From a checkpoint of a small transformer trained on Wikipedia.
Architecture: LayerNorm before each block, learned positions, no biases in attention or MLP, tied embeddings, capped logits.
MLP neurons of a small language model. Each row is named by its layer, matrix (down: output weights) and neuron, and shows model dimensions 0-127. Each number is 500 + 40 x the weight over its row's rms, rounded and kept within 0 to 999. Numbers have three digits each.
A block is one neuron, or neurons of one layer that tend to fire together. Before each block is what it responds to, as a language model described it from the Wikipedia text at the highest values.

Mid-word single-letter fragments
L2.down358:527483446455576493525474510559489485533497447573507483483477499553519432457424487479547546556500535514599530434575469452461602528483554488515545534475516517483490440484520534426421450565451480529509474424480522595498460504465560511526484525444503555556492472465464514541478570534532534443543525521531498519438505534553460512515474448551495541581545529510533464467492400461451526484545

Section-heading closing markers
L4.down413:543494519540532452547508499479516495449426493522550479511463525457501514434553560462438535402421472514493527538554480565515502471515516510555511458523392401532510528451522492517496520468535497558497538442507440462556463519528454463479473488494537505553483438503489508499470528508497460471502512502526476497465493499463454516520503574444518514486531512479599511496444482480374477452547
L4.down643:558547510535448475513507467508489515475516501476532464514530482507509477478495465525481506473418486536525463560531428541464550447508443501482554484526526508514524526544479452516490507541498433509508609520438474516496402452520511482443525490487428532582448512494522488478406553466515487476526514484468535469454543509531465584520446485588594498509527483521497484372534570483536499434530
L4.down744:528463518429494456473545561475521507521495516562415484472476549456507588540524482456468598513528523515426541506507517510545554494449551478413583543443496455553556495468435476452463495556545517475455593525530478500515499568518526438535478533503517570524591498452462448531497522446532461536467498498487551531522450442468551510529606416497539502485526544542497497468518494477533485509454
L4.down764:515574453518488467508489539553517510458548495547442634576588402436516532568508483511503501511480519457486472538479540481486511478509454449479530540536479544541466530450529526521469464566505529564514466422520519454549527509519481494450490459517524495497443430508493541529473572472546476505491452486474496453469493523472511583534527475480481514458450566517446480407540565511457499514484

Digits after separators
L4.down252:505502441440574486490555458545490423494464540461493428583592428482438473497455548533440516414465496519451478501490504508584488581479543526463489548575447478473469539508473471551441502499547465478505474475493603507502424535585421516488487534424478507472490526544510490591483504538531427502519487473501525519534491541552556554423480500500493483475484485516487561514489519505495471531475
L4.down368:560488506447504519490509497544499467395497485418525492505496450538443482493493547496506524475491474436616510476504513510475569507604453525475513469526512514453524497525427448475448531513519565476578521504481552389498475547497525537533510527445528551572490500499568464486525460510522445510537507439450562563420523432514498491476516501549529512455508429460448468483554492510495528424517
L4.down858:549455558528498542545513460464422547497483450533449523465450550494430473463469506547501491462527489403501489493508454488482514464576474487486531481486482509478547505508521504533467561519499436447500486428493492452551510468521521442455496551564481468545521520436500500490440465482556533501531504562513464535526528462571476494456443570490480452516515468552499487449499575518557475499485
L4.down979:469516443525518492554532487521528478446495529515522484587580544476528504492474537436409507521417520573513450544479468569512515457485461537562499486538523468508500478460505486436531485495535468549473555554502606474537526487477529456470537508458431524461564501466460469542495532575467433597427556549440499470493451583553513506443498394569574571438511468498462458525529514465432531493449

Apostrophe-s clitic
L5.down23:490432559602502505509455500519480548456474493496513485531469514545531489497515500483549476497537483477485470505490510484432526515506527515492465510543559503536490497543456478536519452428438455457478477502489524271495502468530531467544428457537473479520513487572487553509523578440563464431492474468509430517548432524535468487576464444481424613487530503387571525476494469424527437452510
L5.down35:513447526489494515577491482507514462485554480512505514484458512505518561514563546450494435529498524544457437416456523471477534528513493518551487579497555464504468517488552483536481469479516493525491442512513500268480513477467538464523510495518466472467525531485481512515507485463503428504414517419585483437513472470466514472453526520470497524499446481299564556560507572452466528534501
L5.down183:523488478493523465493517482523495512457480478489472498469609494471467466465445546495502487475476504476489440474508538539453590529470439448484514536475485484503463494531495498481440500487482510436598525480481524303462500469565456459500500524511549525587494457499537465476522555484472446533500465449528489520558482559483481480540549487537455479498470496550602515472522399513476488560542
L5.down730:498476503469523475546498513526488456509571473492530502522541508474515495507495489423499486510504485457471436463451525525448528559504482452519432531546406495468442496474552479514496548491472447454526450461502528305433494442538504464529519508502545560459537483495532492510518512488503420542495466448504500434551463541570483422533507462501492524499473479605578502555503525503533464505522

Word-completing suffixes and capitals
L2.down352:523519518503524449503434573479524581453485474428505517520444479591459542454461480511506434482506553520581567503454468548475507498485439505463531488517524528495573479517471519574511513509515542534496492464513546585510489486451506489442533522471534441523474516492518507452551521450442488501425486521542493518559498540503542346541455470492515446394488480483549504500500498559457485471491

Possessive apostrophe
L4.down393:513475427479479511478428475522513527518481464423511542489543432530486466520496536487519476493447565522567477498492511590403484425472497444483511477508513468496417491524479522464514491464574477493479497450529483440433514497492486407471496484466545520477581469524514506562550453500473573459546461511423459567487554556458570466498577514542514519521554477606479435515434494490486551437440
L4.down573:489471499506509545473558525510530525480501490492530454460488515470484510542472546562485490399452517447524596398529518537514520516505512449519519538546525533475441473445512472468481531545398522480452422532479539383402534524498533531546498508524481565539526482445517516519423423553575532542495502528387513516498525465509461489497516477469500562508514531521475498483618472484557479500457
L4.down602:495499464457485484491534480455540501493522521473497549506534455546560461550516489543526559508462555520479522524453562458508459436461465480489543530505515495558445520562567513508517467491514550530497445545480475338524468482543561490491515470482379553446458503551465546539545457543452556457516510454481483516415547538492491564493492536496474462448605444358464458405554521469515550477493
L4.down960:496477488518483533492527486455519511488457489529524518475583471527580531526553525526507482476477533589514492397488502469503437449418510482474517584519511475540488513552484485480481459498519505454510411544459511281441561546491504510502523531426423511551549487547464524515517489547549579461545511534445544489495487571490470542477493462442498509467579471334545531484523477489529555483489

Section and paragraph ends
L5.down134:527452548546543571444554512507477486519443538541556445583484463441552450485424486551515507501542539484553487483457506553510436526433546580451451532468534510471504468495529496485473505503464527487474425453537505468519533448501536484488468568510469521479520548493477536502494464453577487420544519477476469477497493474499508453487451444430550472489502508388509487502492530479464484470553
L5.down167:502523454440595502495590519506520477548538527585497488593527503549495478490462436520476555491462551591506437471445479560511474507463531502492477573489481503474480527442549462469503517511429442517504434483509486603461539487548515464510481562516462528511450482535447486491500516471564486451500493458527525443516480502438465524485496384462488443510518465563464543425511539552467430500552
L5.down331:592499504492532477516513442508547516499532512589488513524527500494491492514439503500540527469491488492495483477411526505479480463446470529477533530470490537538504453477511454541479497526434501486425509477503541392484526463535522512443497541518429493511481509518428472552517507424559498412525479447502537438485500480495471481479479514443585515476480494421553525494533512439444530549511
L5.down414:482491480510536535504555509466505481511466507574488467568498475552562415457446505487444516521474596550561410499409478524479480588440502545475462515477542484451506473468530491461524541467523481466505479491497507590458495450494550514540478576501459571462463474493482535478498517487599495467477475474533498472509487464425506462453463451426506437542512481520471528480454463552463471484528

Post-decimal digits
L5.down141:561480456458544515560450542472495373432500454474487466539493471520472458403462456487506475497522431447567485512529455566553527510514489549451480447490449532478510523434447446525538504510562503484538502507504526440451499538502497473522480554481492547516560540517558473491517476478413529531503536514467478540531515481505546490497462513580493491451506465474495526539473503458534499472458
L5.down198:567497421453539528505478578451449507480538451447524535486484423489467495427528481463522509548464486505512507482487478572560514478428503484495495447469502448446505480509514435507497518547523468486586478471517443336507507548528459468450441459454514514492480439479568527537597481501444483543534493504502556599545535432519498481473478483497541515490575511507493537503534487504583521495425
L5.down516:457482455466501504500458527511480449491518520393582551482494460518423484463519504527450473480521497458546559478510511479574493483515534467479405461565464535501465436522458413460513529508473495546564487508499539314522467546508462486400455511500521579473546469492525466525540485448535497448509475484487524464480587468521601517441557471478441503468495537446515492521479516417480529506497
L5.down521:532462481554539546502434492551514452439495466484476532536484443583374500457487483462505474505550458531534429500475434513488525488543470494485464459516454445464480486492442467480490443545504498525511521502501485394510523578489514465515503547483496547552515533557530470508467533520556449488516541526427486513464545457476517539502558531503537477442499525530473500497477572518442538491491

Word-completing suffix pieces
L5.down172:454520440470428532541467516504485520459505482417497491478523416530513509457527534560505564431523557478434508551522504534503579462494538459456546495498474505580550471459499539505468524543481497480455499514446624596426521519496532510577499506542476542509491469478544485514496517486480536513456528496516484545501504512504558502533523510428497475496443558378533490530461480540423531499513
L5.down612:529502496484570511482494549442519513518494515445444467507487462544447490489522553508520571482526442496514455569484482428502525496524530396513496445532423473505492439536478507446607526399453529544471495448505599473528528522449444475528526504538498502492514506453512460512495594510557494457536507469484549443497569507421527436482504540513503463557500525510532542551457502474399502421543
L5.down738:557496538532528489517514445495460500496475503440468571555479442489486473482505551496536505486539472538493456533518493569509461464536520463536510454499508469513486493562537465511562519553477491499530570510519469561457457549502451523459466480506485466597449485446531444555537584526480530548457436600528462499499455543471529518560415557519521539441525460383499445481558518421508489559465
L5.down863:462481569547504485538526540464461509501418529542456463454506539554523475502528516542480460485563462539479481534499443516444578529563503463518445547471482469550567423566467430520464509452468498461510501485498501394492559501489479522539488478566430529444537389505493497468503481438533479502563477504497478521559472506540493545534448467425456491508514476492571433507520533420446455493492

Possessive 's suffix
L4.down136:475551456571465578495437473492466534436525577460506475473542458533454494494480448495503483535476510453556433515474488454523560575491480537510475435468566549432500528513523522507493444442531519519520485466514644559512474529529522460496477511456559510546541500516554502470466545511472481540505516490469473438484460495527482439584460482482553438514564446508465409513545504494541529452440
L4.down186:454497494520452529534501527525484534519492538471443520438517448504497535471575412506489440515508510480534350526537530575472523497465491552527470539523561510538453516531576508484491520480529475587446410464463547326448480500490506439512505530498500467546504552502574523520485496534515534525513461527495560504558521555534535485516425532448512507542552391367450497496471546448545501437543
L4.down296:424492480517480409563491464543514461486548514454462499504552502515418519433451433485505491496459467475528401535514527472486564527557458516550482473476511527496464528493505568574499527448521457511575492419470516421551459539500510464534528489440534533498538510472506523479526480464493474517528428472493440492527510589511528483539509457438435528477474408536436486614558454475543435503497
L4.down420:492512472516421519509439492537522501511521548495503488561455498528488489444507489468503460476511594471505358530469562529510554491501474484506509497513527477501465557412567504520458458492555456526471476424509550469489496526533567485497566469522539457488448556535560482539467515460523518508423538533546548471518493490466566438488503496499479524453570459604448499504450495532481543462493

Predicate verbs and word-starts
L2.down269:488526468485507495442527530519515497486466613536484470471457511462507442491509502578404430479475594502562473534553467539485543445465471494496513483553457425427451556547549453469455476515474473471503454528495519537470472566531449480466454466516432463488469500478529536423438542487542488457438512481558557486576457479545596480499488493551524464534439493543598571509500493506514507508479

Table row endings
L4.down1:485493521566498551473511457475510514536484500559447464530484499460563393513424534556510476454490547456536503452528475510445521505470564514434451483466547489499531505530445519505547541486497546413557489513436464451496514451452467452539427535507397512524468523452470554540517486550555445547561521564580480509501495446445465491445462470486498446469494495573466488459469434552549465474518
L4.down144:462531481524557524472526497478503483533496548569505500462528533475509348478435551456512506496481492608525426450406488507497475544457458526463414502443510510536482458489546489490556528450521426511511493524497469525494535455506479459543488560481429550445491513519452449544524522508561452461500490511530446551500549434412456510466517513448540461514530448536493507479493468508529520491514
L4.down655:428465511532586562457555503445502457488502516556494524515513518472480372464490489502447495494468529596565455459486481513491489540438547527477481539425544499540525505488539512462537501469517467462465540538468532553474568482477455513538488532503468519469491502517529476479454495457555493417522532472602530529498478485416494439487482439537460506562479431560493509492499452578533496482530
L4.down937:469518481576535552490473466444494483500528494539479500512533488489467363426528504542506440460534483547603439507440493461489493490505545526437504464414545448456529483440492503507561476450522528526473505523488538481556506481474484523522495511533494490497489557545546511482602525482552522459496511510547527525496443473446472477452460485527497488531519435541431482441477429509493511406490

Comma after introductory phrases
L5.down47:480457546525566551530515540496469499509485464535469490490494514521462530501488532479510529522494489522487467485437460473510478515507506535500469539486451477503458500452483451493512521487473532600474519559503488279475553474479517553454475516579424503517504498512415520509547564442598468505505567538527550467501494463482437499591502512510488519406492465243515491498505536420489513529475
L5.down110:488453466527549499460421560485579490526555501499464484548544447480473512501456453488523500525528465527481431491439566465493479496462582577528506534493438551494451481460549468495495495542504514582458467474443504344474529446497499501462439500562431488539503563566492519517495495510572508482445566495496533516447529499482549507526515468508463547482514513281506484460502514481472519535558
L5.down367:494412531490573514513464535471567514472556468533472458472532482523482544460459502511522449489549446512513428441422565485506465490507567541501508544497434513478404480524481497401498478520521480550465488421497482391472544477477473479457489447471463513560548512513490488584540491584570471486500545482495539568480488465463533572538510498449514519421539538523532528523523483469504575462488
L5.down942:528494440505571507550464596463534492545495484503517501475552532476492511444466587491489489535479563532471467452477481395507527513497499494482415477534475536511505508562469523458526488498505473446512509469461595417467500480455499555534418469488527512422576463500487545513525513545498466506491526414421449520520561452577548526489461465446402499532512541557478562444450473541496522502502

Mid-word piece after capital
L5.down189:412565506536477467435553594503499492463422540532458476513616503467515519525478515504489518461507524528581515463448505471497528491496471458517517507465545464478503529492474539554528502487522420467510523550598582525462486472484519463496541522516512476452478499516522442490419460459546496559488553578480539502483440559515538481484443529553501489459564490528473545494543516546583426515447
L5.down452:448522520513503520462515561519466457442476553488462515538466486562504550463468491492438585510511510478484495479471427479574502452538510555527622565491491442469526510575537444561539541573474523493516506542448567547483521489536549434497486504468457450498539536503478457512488456469576450489522533582536476506467497545451481551497538498539497466459573516551504525412561547520562546498499
L5.down508:483421535506577485514496593513440480527496487529475506482512532429522456497439536500546533501484438498523515469465455501535490448539545434495539502477518505529513506506497566505565527553496440483531539500480488571467554442476540524489473497523515575545521400499515556452457459434485514433635584552566471521504462526527451557521451508481555530470537543405552472523547498493473575503438
L5.down729:517500574471503539475510417543498505504486517550506447548522587495539584538468511521533541485495486425517568495514467474468479510577422501436511531474532524473472481545478535513488494494561563469508546526481456580514522506549509495470461522485428494539516495515517476536489461426548476425510504583497553442441577489512496520478388567370578472492596505463453413465509538497546517520475

Second word piece
L4.down497:518493520478523553472483499505533517513464535452467538488546531489446459511501520541505491525564506528510522472467431589512503489575420583542563430481490437489455458528454546499525498580554496487542559497512432558455495530500465514486515454490498545466548496500503483364463469497532456561486529577561468457581531501501434469471428543462558449538468457506502505497518480436445596463468
L4.down588:523482493460506526481508505530471517521502537514484483477477493459499488487457590476466545493518483475528523554443469513476526516553483552496557465497555457510519492477531495480557543503571483486513531453558486489484467496458432429516514421534558541469458494486539516485525493460466597555507553511492449496469479534472488549474449528488472416445588445333438540537546466523523462495508
L4.down629:550530517544562537536493429505458535503486487500507433490512529459426454471495456525478524538481523477493490508517456502538583510536497526492491541466445453523491454515556469500490563511542509456533582504470465526536469486441469491491520444551489499485534497493523563507449509537518575553606473506473483449389549586453514530527469529448565465516540459402508530459530509542555570455475
L4.down751:516471534500545558488394476552454456451493566534533479547472513483585465465504452581512524497546520507501450433476504529533516559527550467439564495409482462547449462525546458438503445491481511470504567473531515507475561539523464451530461515529475471539564490530516500471458462517450567466527496573549548465537456433482526455589430514471522541495527502462461474541496472434458470437497

Table last-column numbers
L5.down70:488556457643454590507527470571467492451429520491456485508508559440513422421546491517453500487526550521444526513568463513477451541533452487487443413539556509490532476519456491467530584555498511480515492572520488516442519473500501564509462477508486496489537505489491536479451509459531501540455497477445488531544499518440446439442445446537518431529467527589509545498496472503504515500510
L5.down168:525490492492507549500458493504460471499315537471495506478521523556388539407426530462471517562572463485515501558491491525559475515495523539484459508422490588467477464487425498476519530488470519540517528558465480568500501476436486462528497534445527534468478361469511552387562440541475501495509544469491491491472537441444486521498416431506595505496532569547539460549444545496510502474480
L5.down269:573476482523432459528419518477478474503464501428535580447513545511532451450499549496477460521439449515518483552548535457484506552458499553498507450458499437501509495519420524530480501518525541521519474530530484469546538491497535455471490467507515461482524563498570473575454569482543524526463479562537476580549435472485462474467502534525494451436457466538462470523513483548536496471508
L5.down696:529558468539549530456505504465464533495448472497533492405473568505468456410490503577515476430505457516529480513478507513485518516550522505494461463456557518472497492565557508456552494465460541478510513499486502624441481491506479463520485488465542476527547529484572521443506552497516566547525474509551461471505483469484531476493442464507487478521574435692424477455465476520584487454493

Prenominal modifiers before nouns
L4.down27:496460457473478466509527521436444564523474493502517478533502483513485475474537449531581514460530537548571396451525532436485506427450523515481532547421550511505446546457525475463493495527518476490490446541555583570516475488484443496500522557480529544456443518520504469453505536538511526545452477519458464462557458563481502487531461482512492528461588550512410461485472455480459471547471
L4.down457:541463513528444467526464499543463485513509484540517483478532476500455504416489505440485519496445511536481454460559530523422531580495470582533440487512488479499532472502450517491450547471523474490516516504543539326468505491513540503549521553515508463510514501487518463515516554486456454496495491519469441487494455491568517471456532538490492491499514473504491454569566480521528532504459
L4.down696:576479489435522507539559505453486489545426483479534526538468516507483501494472478488525509408459487505501591509524537517450473517478488512488507526412526440485470492547547563520513550496528512510461495512507524531477523444573536502503471476521526567556546520443507516448493536435520487477444463503491452512489464500478386473446521483529547499547494561571458525555526423479404443501440
L4.down955:543413495444468461598501516480511461483502496501525480494448455534507580508531517522503431544529451467597434519541540469489473542537526489529455488501472548442370532513494517507518479457582473558491538449554586557533553510475540529496565520492527458533515488451554481494546516465551483474466552458482437550565483485383512516484518503466523464455459431534512514494514543456412503496461

Word-initial fragment pieces
L4.down63:505410546550438531489514529510450513562463524488420534467522519396511536522482529504476432546500393446555560512581492571495530426535415525524475511469524529487485475459507518500524508504487428469498538494551456479507508519492509489529453537517471588506503480502461452491441526490464464461509483543472440447511551528512511516479522504475440505438508530548605463505525508445501548542479
L4.down214:511500475473469501478573513512471481478540549514498461516517493496551515491509445430566466504565589498557540515533494529467453468452518534500478421492491441522513520554500540562435475461501426492518536534528531553449514495484540515497564513474467457428494510455425476450557453495502473577518547511475540456517540557516496554449518474556537577485516517452520496431580469534460561518500
L4.down253:466441483438464499514625475556481490459506501462508450523479525570542494516540474492514603444528594498490481517585501535469480497479434445537535415501441471437472500495466467533494539414534448441490527499495527468469476456538488487561510486452543428490458471473530465521528523566452502534478533477486505500514462477468548463563467436539457483520504491497496527527569449448414514473510
L4.down284:493493491561455529477462521492474470501473509472502496474556549537594575519489464541538518501446507484549462453493484560491485425545511467555422490587460462489480510576461507517477474479468483467511493506530543544462477494411500483548532489518517409521511531429477526498526405541445518499518485496421496466482514510462546546482512491530469546600524511455537504551563508480523520482509

Wiki section heading markers
L2.down535:461508432420474520500543481465473494455506514501488527538481506466423492560485508558480477509501514471486485502448551456574529403499545532575498506475522528492542519479521445483459485475509554510553498501455493550435529459482472515538444486451514538443440525542482541534471501476454510492477527471525548574544501518386533543512539511505449553494506472615470511458484535486471486514472

Proper-name final tokens
L2.down491:523491490514421462526527495508475512506488475431528526438487524513486514459537527453482498452438483492520557519570426502522556532506556534543509424441493481545556412428473571490453539522517505493515547511505573606541466587461542500513502453492545518479506499427506494510497454534518491518530487492535527494572525456543454490509516559485505436550477520465512461537550500504480515486528

Sentence-final punctuation after names
L2.down644:497533452488505510500518425502514548504499531489467503514613411530496573504484498616635484382477479492520516468426572540540547517523460500467516471506535525516504511497553548496446548469506463507564443467446619468597512479560520478539520503497474500476477503451465533582436453499564468430505497471507586525405531465470497492502494493470512463523508505526527493458548531403496454508490

Clause-opening subordinators
L2.down710:500475505510484470532514505477503523538507530524507500514457599491517526478463505460500470444523545504388432515480547498494473451482530558533505465489491527489513591604497530475485551486549503510481507489567500507460531477474530521456435538385475468469426518515475506494422456554432465490539491491461508560511435526587538529468440448548570576475486558546417524559572503527511600510501

Table row ends
L2.down531:409515553489501548534561458499490544489515555466489542545531456528467483461475541585512483480476525530510479493482516464544453435477517548499536526506577504521504543439530468502458440447514479573472468500482496573490520489534493437487509495506538573465445509527521499434494484530468510519499492472491528522431501455432525487476554461524522465557499463557467564435500556544418461474491

Verb start after "to"
L5.down94:511446505439502524441515522520481488492528475536518518565491495538502514467464498508560510508492510538497535528490453488477479529476544508537534529472476451562485516480543462460491515544545481502512447543458467548453519470437526454505526468531517514522495574482490494559518489527484511514408535529495534530559507479449527474439483518498471488452508488287445478503500498505520518476532
L5.down103:499479467475532532522473528469456508540551532527519499477449480478490470524458477552531482527492491447525469478544486522554443450552506563570543491506514486591469472445462502467529477520574476525495492474536473476430461538483476526511477439484507541490450473506534545476553515542473475503545503542501521476462605502543528488423588485523489529559572525453491533450485469485505529540470
L5.down203:514459503488493441425521459471478551493563509496516476523427495492500540523507502502549398547454478524494531455513520472480502487503504542467479484530484505542470541456445477500475503564498467485430500452431472420474502423513528508540533475464467496450489507558449506551513455518522520432439570502483481543464474516446499515421532515482520517455542487261459521540505549465508481463558
L5.down919:472509487390486494457479485456502448437500541566468526506461519500527516500485487536473514488556441507443522545481569568486433538482534512445537499411421451507534537478550453529525529497523501493539496509482427585465485504501588501500523487526422460500501509575527474484492524525522498496456510541557543533523486437478506507445454535549590470420586500504493484465505465480469497431486

Word-start fragments
L5.down129:513480495489504555544531504608512501497474509506435560601464562542494426527495507489452518497464460513526472475474505465552459446514475476444533479506569515468509491552509494474492535487402561461498507497566534610515478544485507453546462490533456394535483462529473488498439524526471488577450579487535535478534439499469514533497473552469513512536484524445453487509428498469569461520500
L5.down546:492529475589437505529531497538483452505493543475451529492495476534492462485508466528425449495475529530533440507531507561492529485430430512458478502533475479509481508499525522437451462526486455480508468430533520395526479491558501526523540542543491519449518577529565449543550507506517514502424501409488586506537476533526529450492487508445488505491460441462517548506425454578519505539456
L5.down603:562534501538513502554526520535545557522502489451549482502537446508471517498479504492505517419445578533541490468496590486497523483466523458507435496551533553452519425494466531444453484422493496481507481514513552375508505452585481463497524612424443547477520518456476438617533467530408479502453519433433434460546488531465530505574506523474470580581514450499513461505529527456541551561425
L5.down870:514529503509458513472515538590463510445479527435504464562504509459523509531494478497496448498506472480536510527549525450421476486542531539484517481461540494539539503535460436473448497485517483495473486459510451507520516490498491491487439523477509508543556502501556543560422540514558519437584509555480479543439508510443439494484453443520578590524506518473535477550515450490590495563477

Coordinate and number endings
L2.down437:464564537543483505436452535507478441478478560467494533558513513513509527446508457475467526427454457538503466409485539646524643519498500563492562505446463502508574582391487472476457499524449437504410490465417481487433549557475478440468503430456551471588520495507483507473460479511506490498449564549538504452523502558517486448534559439574524528490547468526434531543473475497523510475504

Location-slot tokens
L5.down2:499516507417482458567497430421484510432553554537473510461505454515507557479492481536533510479520466452511553553524486483552547496531461422466516482458499433470497479469520521501528501488490535518549573532501520421527437522580470502554504460444476440517587500538526559460447547528522518511528511438543475512459506552474475480499514563566599464451487558500527479479515511457443547500506
L5.down124:506527539392552510525529506439553478474495446512443464487525542478516461437462537559504517512501483518490527540555466482550502524475533460477557516500450444530485515439520531486549512446518551457526458476479530463525484508469521495523544481490496537456483577533517444489495512479547465481504537459493429506515633466489548525401507520517453414472459449426424495506480507509507497470516
L5.down649:540487468490544514494490538488456521482436462560449451586493447492532515439482456554460415489436597452568493495479426436499549497481492527426502455490488421509540545527508506480497480557488558501480589521556462489510484475513516493516520482441469449547459532493520529526533514505621475569488479488537507481486450512465454573532433573549516562512562527545531502500578494475479496476555
L5.down901:546498506496512478537511465501542515448503469561457494519447448456508459499586497503519424518514524497509457489470521369475529578504503480494501494533532520461475534569464589564496491457478472526497478484510510431561581513491534526459551479484513477503530466465541570496491468502521441439440571585537476467464519541475531481488518506492470549501543525388476560418463542401499512478586